config.toml
n_layer = 13
d_model = 896
n_head = 21
n_kv_head = 21
head_dim = 64
d_mlp = 3584
vocab_size = 10319
activation = "tanh_gelu"
norm = "layernorm"
norm_place = "pre"
norm_eps = 1e-06
positions = "rope"
rope_base = 2640.0
rope_fraction = 0.5
qk_norm = false
attn_scale = 0.125
bias = "none"
tie_embeddings = true
parallel_block = true
init = "uniform"
init_std_qkv = 0.0153
init_std_o = 0.0125
init_std_up = 0.0153
init_std_down = 0.0
optimizer = "adamw"
lr = 0.000438
lr_mult_o = 1.01
lr_mult_up = 0.981
beta1 = 0.9
beta2 = 0.95
lr_head = 0.00601
grad_clip = 1.0
warmup_steps = 307
schedule = "wsd"
decay_fraction = 0.857
decay_shape = "square"
final_lr_fraction = 0.1
batch_tokens = 131072
seq_len = 2048
doc_mask = false
train_tokens = 1064000000
steps = 8118
dataset = "wikipedia_en"
MLP neurons of a small language model. Each row is named by its layer, matrix (down: output weights) and neuron, and shows model dimensions 368-559. Each number is 500 + 40 x the weight over its row's rms, rounded and kept within 0 to 999. Numbers have three digits each.
Before each neuron's rows, "fires before" lists the tokens most often just after its 100 highest values on Wikipedia text that the model never trained on.

fires before: "|", "|---|---|---|---"
L8.down2736:504487517517464476531565436516462533469510510524518443460519506536507533557468507527495535490472518531481486464552489534573419476483473439532492557468468444486501492471502513492501476594486531456542544506420503516493480501533527510473531541506590495481496581472504471454570440481524563481485501586486493459431486490410585527508558554495499475520441505459440474466428515470420528589443488563437426533479517455539471525548495584451492486476471492459472515482534516545505531409522480524486505463565554493483475475474584486545490482449534518489532473488494498467472509542508535472

fires before: " |", ",", ".", "–"
L8.down376:525484551479475492450441477570532520519475481509496582413517451506517549489526517524531544585517519500482535486564522486418512444487431452477520552452513504526452541493478500530483537476495546490423502501517502523553474598533521496458493452476564450506478549525489482491502490535597513477530461477480459515516508498483515428483493555494516506521506551522469532522501533424451424532476457502499530516488530440579547526488441564473471539569519477517435503502496456504471508550499532433509569460509503424483491511466529484511562503505514432560509449553480480498527481492508545504

fires before: " |", ",", " (", ".", ")\n", ")"
L8.down2105:440507468472546452517503547455474536493525465477534487561459524521454525455527454512455478503551539395454485513428457490469474456593472504503467485485522461473519557511475530453470507553491515562460516522519426559528518517555489507416559526573533512498510517595600527466504502505537513492485497522528443454530567446504472453477582507486512527530434508485481505446451463456524487506470506526502499447461512492510483565497500490406513494522434454574544517481551385568519467468503477490503512461513497544465527472518593471477402464494409517491409549598502436500474568474463460466

fires before: "|", "-", "===", "(", "s"
L8.down44:595562472550481505476523491548469525467516532517529470463478555490490426504473502580534526500514446534467561452466589560538493477487442476465544532477502544496428467507478530496463483490518518468509551465473509514535502522507465516514452503518527472512467525481485525519503473504527471490515477468496500443447353470473499445513453474468504464473532470520500542444507512495503546526489394519491518511509532511497513494472502590478513460545480489517470495523509469446459547529485498477533524464570514501527503545528496498455512454521508532486520543533563559453528506476529468477

fires before: " by", " to", " and", " in", " for", "."
L8.down474:447489502460551542461477487511489532501524608489478526550467439524464500474516558436482544506515560503459509490571513510527481533505553466524477491566527416544469506496577492480570489514581410460509521504533447435554497462495544473471478450473530514474495567509479384445564559504525497434483536468434511508454520496488557500478509497487518530514513481543480520526497510489467494454503527478530499478524464462480422553484531515442499447509509503494522492519510469500519522513493457488514529499570505549508493485504553561546571530491541471480506456517488497547427569516487405524

fires before: "|", " to"
L8.down2646:581510537481470473481467500483515570488558438597502515531455542494488478521523400464504570499424529532529511520491492544487486490504537514509384516478510535428469522540550447496506473460537483480579515461509551528540527462509520562558492467578490434506536477486529495530548552530551536520577483474478478398489534495428519428456527527519529464479564489532489504479439470539489471454460455511551450487527553508467541483471491490442522500483471484439492556504462548484514503462497473508498470495501551407499507588456435481500493428507525509497540473485475542448451493504565480506

fires before: ",", ".", ".\n\n", " with", " |", " and"
L8.down2:460520525430440443571477545518501471546509455481454434520467490485497525446479448547505499465471493458471468418479531568538433553501509443498488505500522525579501546502526477465458491448518445429507489558537513546436549482518362496440526532466573472478511505563417544448504512478573506485485463454491499543532512493483573485539488475573556439566523549560481561531529473493539522501511548487461551501521429462540522439507514488425445577503461496548485545531458492497516467494481464544479539445521497479511525557571459521449568502519499517515429528391502480543474600515482496513

fires before: " of", " \"", " for", " that"
L8.down1003:521546464498519488446494494470541453519448510501507496399453555498535506545503522476525525521559506517502558599544553514450504467527530513498497541463508526448451480525529512555509510432503524500563438569480517534483462537552450468491461497531514433464451509494487518474495541504534520520533532538527482476599595488455551582453505515505507495518522546529465435406548556517459457493467476527470560494482544578496465508503548438488544474516489488536475446562486549542501420512541487490520485550477516562524527490521568428597553459502499477487538489496510449472460485489461545434

fires before: " |", ")", " the"
L8.down1259:549468501507445538417446564520552483500524424533521523516547512469490528483503474543577540539507610545493477405542488485526580421495439507507538422526530493471552504471573491571444541544467519545527496581458479480529498558540511469481491487471472518563478547487469492563491469472546450538478542484515521529493540546474452537445478391498433512480512482541500488485522465471570539466534505507539591470564480518544516571446534459429416576511523580523523480451486502456523459484483487585509469462516559538467538520485515507480498452483463469480483488554482505462510531494500569491

fires before: " that", "|"
L8.down27:528480451537514550429440463456446498524518453527483481393425525392483489586509552532512550530435467474469469507505521515527534455532514479403493459464472548491548524487504487486511539485452452563558537574470506466501549468505497546493504497547534440512493497493516501495564508499422490523535562483536543472555400536475498523491506549526488453568486453521573484524524530538497505465458509603517484479479511483524422520487473456538476513494496496497499470464490458517459470455466495513536484470448578484477469498520494467443536487528556567445432507519516529586506578462489450522

fires before: " |", ".", "3", "8"
L8.down3491:491487514515605472514526505508466500517497526467550521505496543524528438453448538439475488487516597472494446444469459544537520478485485496504531531530403527500515540431527482518481550447509512525521435491502454515477477503529492518526500447486537538529498562518487520533484531435458470494504465486537490536504486573540591497527520547454477549447484535464481473536451525473522552517481493421526556490498468498442528598460467547454537496518529385474495495510491445526443558500426513509468507455507505489483447529504523497495507498474538392468452484431468497511524493454478533506

fires before: " |", "\n", " and", " Baseball", "pr"
L8.down3041:418486544508481570532507527501534465502433539457497564531526475565493464476529517522513558547466562469486480542424497505508425507491410464484538492513510559480556547458495465481490527533493497529544463480525474531443500504387503456466536524520508479521425564553487483568551534525485483506485509513447492528455538565513478468513471500524535576450454500493499443519447515548460479516491447449526516432532513526516598481465516479465452451442468545543534475505530485467484458464461515487480512441499474489484446409447444466554497500482480454509468536536478491425516520512521483510

fires before: " of", " that", ","
L8.down3333:456517451437442596527491483537475460469491574552500552502457470500458414508507585477553545510517528504462555584509504487464577514517475473464493483494497532474473468442501481505502532551571521538459559471483476552518491434543552501506470531504449524486429501496497459451455487516439513467452476420494501399506550478508472530509464457509548523548443418566423508451578441533495455552506460437513487525502497489509508511555437460502565493512558529534490514494536512462366471486540475478555470527540472505519445491511526450555575524436575477483510483536464449564455404472502547553

fires before: ",", "ing", "ed", " ", " to", " of"
L8.down3059:583549474481436397489534504563490504490537415576478547605491518459458530523510495552524486537528505503562515452541460551559505524503470461501511543547398513450519477511387524503504525486516434453531500453457543489478499548454488583498470466538479557491528496508542543540562421478473504487517446449526509506560611478421435540492453506542587456519496547513580553454479473533474517508511481504531469490503444480515479488546533525510533515517507545496453520402475561484474500483423450480477568428559578508534474539517471500447495511480497513527526527496504460447491509486467474492

fires before: " |", " |\n", "-"
L8.down702:554535514483583451547476471492474512489500493543433518554456561502494521470563519548554517547469496527549556478482508520529483443484556440466443553459527517513479516478472489491566509481453542503458437444475538489549459532460498514510518554569483515552560512433442487483578502575542513523485528503544538533491364450417487480439481477454472532486452516528481557543464448498483562529421500573455429531527487448544452506494472475525536435497458525482537565444503516487561484507534467598572483416470518484519531502425500463521551588508500447457503559470531415482471513427523475501

fires before: "|", "-", "===", ","
L8.down434:582512471463541498415518524574537521483539478534513489476489507533471522489498460489502418543486499490504526511483446477531526480474500530509440503424468556487448536579524576543483488469553419508519544444592570477502495441503534504493527450503423503495487442471509521460495493556480513491496594430484533516464400473496513575518459451534520465560541490512441469518512449538485518586523574549520444501526481510433525409526472494559453485478474539473462463564486538510487548505494550533570497491490531435475489541494479548486487502461558462490538514488452534502514521477472493512

fires before: " the", " that", " a", " he", " not", " of"
L8.down2501:546590458530536492497470487532574464514526474539528479483558578452435559563487469506469581485499457500518442624527433480504453450529482536488463500522505539505424517491466515508510501518459517475528532509551489459531611500467502552491477472527500513450463493451519496602493467545472454527556573506539504553526510476458474546512474531511469482547488541507549436464446507559492565483477484479491517551422610452461442517499552421544526545462513478465470508477558516510507497474534464528505412505448493549468535469513503504449554540560488501515529446564530512448529492503523491501

fires before: " |", ".", ")", ",", ";", ")\n"
L8.down1096:411512573452525503555493464567505498557488450451556496402455432534520508402467482452449480465411518549420474445489554487586446479526459421499512384531496523516544528444490560496490569478514453525514629509496484536532508445512496519499516563460570504481484494624441527515495535529538511499486481511451457518525520501451526459523510520560510493555533465491508424460541552448566518491454454416515528493495522485563557455507494523487416471562547495502448461545430444508496496487459503476462593418558511479498538452575507539460529498560457477494382476544480482511459591479483552563

fires before: "|", "-"
L8.down382:548510508484520481481526489533445553552527489529507523426484550565530484537527536461527473550452442526520459430470514542480557514506482508475464462523526509432428509493515541493488566480505394520462542453471450455488466457526497496514532519534478526491524489483505559551505452455464505480463540488461512467469460510428548529527465496557531509562536453502393452481478504563474523498454500498515597487567527495467484429495496531487445436560486496505499434513470551476485483544462446471533529463562492478496450549534541477505545508538527465479483452567530503542472529472479560548

fires before: " ", " —"
L8.down1976:554499491514471527480548474493485498453452495447529559552452540481517516530504487491528440513502517467457481478485519453511511481463494450524537443530466553477505468516469519468503506499509479567596605470543499560474484454530538500522467455522511523487531455526542475518475492471519501559548432416506496527576365478551416535444546512535514469501473470530485457516523562489491530444476456486535568506540537409439487512523451474564445537508523482458492479498487484508479557487537474520499527468541526500570550484510489506443529495537499470532492489564540521476492498459499520465

fires before: " ", ",", "."
L8.down1110:530580466527523477500485508421523414511507533483444546453522581532499561564505530581510474519539498475538395532455517463500433497488471439531516515470467528466520504530487546456593408542437508509503516472500567452469572500435451477508437589483541447477479495522485538504455497569502498508491507523477542414476483447574525556483492397492509467470460510522529496515454482459535550454362535550461532500523464524539520420489458553478576466520454450529497439493534558420458498451481553447485507479590562529535432422531507496462478602542496502435451544503462484490490561480437514495

fires before: " "
L8.down2240:573485523528506537558457525458469456452538454498510528506544454473531513504512490522534475465480481542472553493486489523507539473588594480511442469524506572478565523440515475505533482521509570480486502490549467505501469498419557509595468504454511531491478484476567479446566558534468475515540457518512508477472439530519486413447563523517529438507473389513443483526416519538509504574526506479461508486503463571499545525509512467511550512465506480536481517483472507482496539398517581532503427474503523550491473508453507454558494440502444517514494517515534523427530480507465513519

fires before: " of", "\n", ",", " and", " in", " at"
L8.down1292:462529548495510493519501415517543462467522433563469493546546517470488479486515498475557515526442529563478545542478457522551504492535467443479548500500576482475494459451512485467426498451547484504466523521586596464542558519468523450466574491523464492461539475480488468564567426504488576515521522506471512520443539468521553543527416486569455532527517581526465593570542516623542536489510525577464479612477521543464454509560454518503565545516513417399443457478591478457507492569481511544490485533445479480446463567510519505495509485460446499451535537561480497532499565499532506467

fires before: " ", ","
L8.down3214:547506574499494508481495462514532415508513545467460448480482511459479454478496486515519468525478420473532579503430505525491451517552510420527535504459511529449544512558487602492487503524471521483513481547487496480558475469476506530508494538523409515530460571493480499470537491572450486434518550502537498497512560560432527418540488511481566420507491535470528500516436439526506558464470512536469497464546504437528528490504500508456485506566509493519500474556496505502487532512471547523461549561539520465540519540614498450503536552518443489544527538516532468528443511484496569508